config.toml
d_mlp = 2560
init_std_o = 0.0
lr = 0.00151
dataset = "wikipedia_en"
MLP neurons of a small language model. Each row is named by its layer, matrix (up: input weights; down: output weights) and neuron, and shows model dimensions 448-575. Each number is 200 + 20 x the weight over its row's rms, rounded and kept within 0 to 999.
Before each neuron's rows, "fires in" lists the words (lower case) most often at its 100 highest values on Wikipedia text that the model never trained on.

fires in: "as", "a", "an"
L4.up966,196,174,192,203,189,223,210,253,210,253,167,198,224,198,192,217,219,211,174,230,210,174,177,181,224,214,212,217,203,211,194,212,182,173,209,173,199,234,225,167,196,158,188,202,237,204,228,159,214,187,230,202,201,175,181,220,189,170,200,193,208,216,205,213,214,219,208,196,176,225,218,203,219,195,197,217,183,226,186,202,202,214,212,256,192,180,189,205,196,176,209,217,199,191,190,216,179,179,198,192,180,135,183,180,179,187,184,238,232,175,208,235,229,242,212,221,173,205,197,203,204,211,209,186,195,203,211,208
L4.down966,185,209,193,177,178,230,203,181,203,205,198,190,176,205,202,234,211,221,207,179,211,187,155,211,219,219,188,194,196,205,189,187,169,171,192,198,170,188,221,201,208,137,184,189,199,203,211,207,194,205,216,188,229,201,183,204,199,194,197,190,215,175,192,216,210,212,209,190,199,218,182,194,212,160,173,180,234,222,201,201,221,222,208,218,172,228,181,229,210,170,216,177,194,190,200,187,173,195,176,226,198,190,216,199,203,217,173,204,218,207,219,195,226,254,188,194,210,203,215,193,185,199,181,210,181,170,196,203

fires in: "to", "not", "t", "also"
L4.up2516,167,243,208,191,214,213,230,225,197,154,211,198,213,179,184,218,207,232,199,216,196,207,218,228,208,191,204,200,210,212,208,186,183,169,202,226,213,201,203,155,192,207,184,206,181,199,198,218,205,225,206,211,181,196,200,210,177,214,235,173,192,214,154,199,155,223,211,203,171,200,210,174,183,195,193,201,201,182,197,163,210,170,215,224,210,222,238,223,203,189,179,195,181,194,198,227,196,229,173,223,190,215,245,223,233,175,214,208,199,201,212,183,231,217,180,211,178,195,217,195,187,226,210,215,182,207,215,241
L4.down2516,168,227,215,150,226,204,180,202,222,183,233,200,211,183,174,172,196,199,189,177,233,223,232,209,199,202,208,238,200,179,227,186,211,189,195,203,194,201,203,198,193,173,179,194,199,204,205,178,192,177,210,177,224,177,201,152,210,183,209,202,208,211,217,219,178,210,191,234,187,208,206,175,243,208,194,221,178,194,197,195,179,188,190,219,231,195,182,210,188,168,173,182,204,233,180,195,184,163,188,171,183,189,212,210,219,202,174,192,192,219,222,183,186,201,181,238,195,203,209,192,190,211,190,219,177,218,219,208

fires in: "was", "is", "such", "are", "were"
L4.up1629,211,217,219,220,167,184,198,187,189,177,197,202,187,214,239,207,180,183,194,210,195,204,229,194,192,228,207,190,176,190,195,222,189,172,197,161,212,194,231,185,180,217,221,211,189,190,215,196,204,211,210,186,192,216,191,200,180,192,192,255,169,183,177,194,174,194,202,211,201,187,228,186,227,167,205,239,230,161,220,217,197,200,218,256,180,227,239,214,202,204,207,218,186,212,175,199,187,229,168,253,193,200,202,216,224,220,235,181,224,190,208,216,213,216,192,192,202,181,225,174,174,198,211,205,181,179,223,230
L4.down1629,203,218,189,184,166,228,205,227,203,182,165,240,222,231,205,205,205,200,231,192,204,201,201,227,170,214,209,220,192,220,173,235,211,179,211,163,174,202,184,195,186,202,210,203,184,207,207,190,215,179,170,162,191,180,196,233,147,221,170,220,228,207,180,207,167,149,186,184,179,204,194,194,175,212,224,190,234,197,201,209,183,208,165,206,199,230,179,189,217,196,209,179,201,173,166,189,188,196,188,174,192,202,218,189,211,218,225,209,202,202,192,199,212,234,209,214,199,210,193,172,238,185,203,226,225,212,195,215

fires in: "the", "country", "one", "all", "a"
L4.up103,168,176,192,196,188,180,205,208,185,184,186,189,170,164,240,209,213,201,221,159,203,225,225,227,244,194,185,208,167,210,181,230,193,253,165,162,216,159,240,206,219,184,213,196,222,174,223,166,191,223,197,189,232,218,192,206,202,171,209,210,233,222,164,198,211,166,211,187,191,188,151,195,198,157,205,171,203,208,189,196,183,205,194,185,190,224,196,211,202,187,215,190,172,231,201,192,209,162,226,179,228,206,217,211,188,220,241,203,233,171,210,195,174,175,214,213,166,214,229,205,206,161,201,231,201,236,203,186
L4.down103,234,176,220,229,199,217,197,217,201,193,179,203,183,190,190,213,196,235,217,202,189,211,174,198,200,207,165,213,200,222,221,218,190,207,192,219,248,183,207,209,193,227,175,200,216,196,197,201,209,210,209,206,225,196,193,200,191,213,193,174,205,211,225,222,193,177,197,228,212,203,153,194,191,209,186,224,233,227,189,261,185,199,242,226,196,226,165,212,217,211,190,219,195,210,207,174,197,185,200,194,188,209,184,229,194,172,192,204,218,170,234,188,212,203,225,217,209,199,198,186,204,199,196,197,184,185,204,179

fires in: "a", "not", "was", "now", "longer"
L4.up1941,213,195,223,183,216,192,232,181,185,222,213,167,155,203,227,192,207,219,184,208,202,147,221,224,201,207,192,198,204,171,193,202,190,181,166,189,222,193,220,153,217,174,191,207,213,190,222,142,188,182,251,175,213,178,180,221,198,187,196,209,187,189,225,209,175,200,207,212,223,212,230,214,222,204,209,203,184,204,188,216,223,190,230,209,185,247,212,200,212,200,180,201,186,214,199,218,177,230,196,227,182,223,215,187,188,200,207,223,183,176,191,206,179,187,158,215,224,206,196,189,217,195,239,202,177,206,207,209
L4.down1941,231,206,227,208,186,199,218,226,196,210,219,188,206,188,210,194,189,173,204,210,244,224,202,199,196,201,264,211,213,232,215,191,205,196,228,210,187,159,193,233,199,189,189,195,171,215,174,195,220,181,218,200,208,229,196,180,176,178,191,218,203,184,138,167,181,155,234,198,191,193,200,197,187,214,201,202,197,213,212,160,189,185,206,180,201,202,204,209,181,190,198,207,189,215,173,207,229,174,207,234,200,186,205,214,232,201,216,167,165,188,196,189,203,180,193,186,191,166,184,197,188,204,168,163,237,206,177,191

fires in: "was", "is", "s", "still"
L4.up23,188,204,214,171,185,211,210,159,213,216,193,167,199,195,206,237,185,207,201,189,197,243,237,223,220,174,191,223,211,210,181,199,204,187,180,215,214,211,214,185,212,201,197,208,250,185,215,195,222,222,186,194,184,200,194,181,188,222,200,197,192,203,186,194,209,228,209,169,204,223,162,205,200,237,208,240,239,174,174,208,208,181,226,223,153,178,175,238,178,196,201,184,189,194,216,201,179,209,183,147,206,218,189,188,228,220,178,189,181,167,190,249,196,188,208,179,213,198,225,183,205,212,187,211,185,227,213,199
L4.down23,187,157,191,219,237,165,210,241,201,191,214,195,154,207,191,204,187,199,168,224,205,227,223,236,238,234,158,183,229,208,193,167,182,210,168,229,200,184,228,214,226,198,208,190,193,196,174,200,201,198,195,222,236,230,179,214,174,229,227,184,213,196,176,201,144,189,193,180,202,195,168,187,197,201,181,190,196,152,190,196,231,170,201,167,185,201,178,167,233,204,197,214,181,207,197,192,203,231,178,195,200,224,194,212,216,207,192,185,221,174,184,217,221,187,186,184,212,194,199,170,225,222,214,192,241,180,227,192

fires in: "to", "t", "not"
L4.up1776,186,179,203,171,196,173,187,214,185,190,222,175,179,234,210,183,215,186,165,206,225,165,244,241,188,181,217,184,190,202,191,147,225,193,133,157,171,186,170,193,224,182,165,199,225,218,198,224,214,214,171,192,188,207,178,186,197,161,198,221,193,171,201,187,182,209,213,222,219,219,222,188,211,190,220,185,169,218,210,205,194,188,189,193,176,207,232,200,176,180,221,193,184,167,195,165,236,182,198,190,242,195,201,208,235,205,187,198,186,215,187,193,235,212,203,178,193,167,191,167,198,239,213,168,179,203,158,166
L4.down1776,221,188,230,183,192,197,236,189,219,217,174,195,206,202,205,211,204,222,147,237,192,162,207,216,220,201,199,199,202,217,188,162,223,186,186,189,214,184,201,217,186,159,205,180,183,188,213,236,200,224,204,194,201,167,177,185,251,201,211,202,174,193,191,157,210,216,233,214,238,187,200,177,192,212,180,211,219,170,200,227,228,209,206,219,200,195,176,196,215,216,203,206,203,176,194,211,214,232,222,181,166,198,198,177,209,216,209,183,204,185,209,203,211,200,192,178,173,189,202,187,165,200,203,227,185,206,215,208

fires in: "one", "a", "any", "each", "dillon", "him"
L4.up1567,183,206,219,220,197,175,182,217,201,229,209,205,225,212,175,206,180,213,205,186,193,229,205,181,183,203,230,230,223,205,198,186,231,168,247,206,166,193,192,229,186,206,226,190,189,218,207,204,208,175,178,199,217,203,196,204,226,186,209,184,184,187,180,244,221,198,209,203,148,197,197,186,196,217,222,194,212,194,204,206,195,216,213,172,195,199,197,234,251,221,220,207,193,175,175,212,228,178,208,225,198,193,193,168,192,231,208,197,223,182,217,213,188,161,222,189,190,215,220,207,185,184,193,223,165,242,187,234
L4.down1567,215,181,196,211,184,178,211,213,194,190,180,181,198,226,194,210,210,225,174,212,215,230,205,177,188,186,176,198,203,211,218,212,146,221,210,208,210,199,227,187,189,193,242,195,221,177,206,189,186,247,189,174,200,196,196,204,189,184,244,195,198,172,220,202,211,214,226,219,185,225,218,209,183,195,140,194,212,194,210,220,184,235,198,221,215,183,226,196,191,199,250,196,211,194,171,177,229,175,194,205,217,173,214,257,215,193,190,186,201,178,212,200,226,202,156,187,210,183,218,222,203,182,222,189,183,218,182,197

fires in: "he", "is", "was", "has", "in"
L4.up1415,176,200,203,213,214,213,186,221,205,209,215,187,205,187,189,153,180,215,167,179,218,203,225,203,240,177,187,209,183,172,202,201,228,185,218,221,228,210,189,204,168,185,208,214,193,222,185,164,201,232,212,198,168,188,209,201,222,248,216,171,201,211,197,213,210,212,181,203,190,219,198,210,209,213,203,238,210,154,219,203,222,247,217,209,202,181,220,179,171,184,232,196,165,225,210,193,203,203,172,173,206,173,177,167,234,189,179,211,221,186,172,194,171,213,188,225,207,214,197,198,232,160,213,185,152,172,161,200
L4.down1415,225,172,200,163,205,176,159,192,221,202,192,180,175,179,203,212,205,166,196,189,221,190,192,207,157,225,227,200,208,197,214,246,197,194,196,200,178,194,220,207,175,239,191,177,214,153,199,245,178,198,207,217,210,242,221,198,208,180,204,218,177,199,216,189,217,193,212,191,228,189,202,232,187,183,198,178,198,214,213,170,182,171,172,200,153,181,215,215,209,191,156,197,228,215,173,203,181,189,237,210,151,206,200,193,170,240,205,185,221,209,207,215,173,207,197,222,215,198,215,179,224,210,202,214,220,184,208,210

fires in: "of", "as", "united", "s", "main"
L4.up1069,175,214,187,173,217,224,167,189,187,195,208,179,188,187,181,229,163,191,231,169,211,191,228,147,180,228,187,186,175,181,197,182,201,223,222,225,216,184,215,182,198,189,216,212,220,184,198,196,191,195,190,223,200,206,179,208,219,204,215,187,186,217,226,206,215,186,224,213,192,219,228,164,208,168,175,176,202,214,187,160,193,210,198,248,215,180,209,205,200,214,162,235,233,213,188,163,227,162,208,175,200,221,223,186,215,178,198,195,208,234,184,199,234,247,192,200,184,228,197,171,174,196,218,188,223,183,176,179
L4.down1069,192,173,211,185,177,214,181,173,241,188,220,187,187,209,206,227,205,228,188,227,165,199,178,212,208,196,161,216,219,214,191,217,202,190,213,243,236,215,202,201,159,164,202,247,224,198,216,214,213,198,211,227,206,219,184,215,185,179,207,216,144,195,204,210,205,181,185,189,169,212,224,186,186,192,238,207,182,233,253,222,194,179,209,148,157,161,160,224,228,189,191,198,231,195,220,218,219,215,197,223,201,168,198,201,178,180,224,188,218,165,172,190,193,169,198,219,189,212,218,185,195,179,213,202,231,206,209,208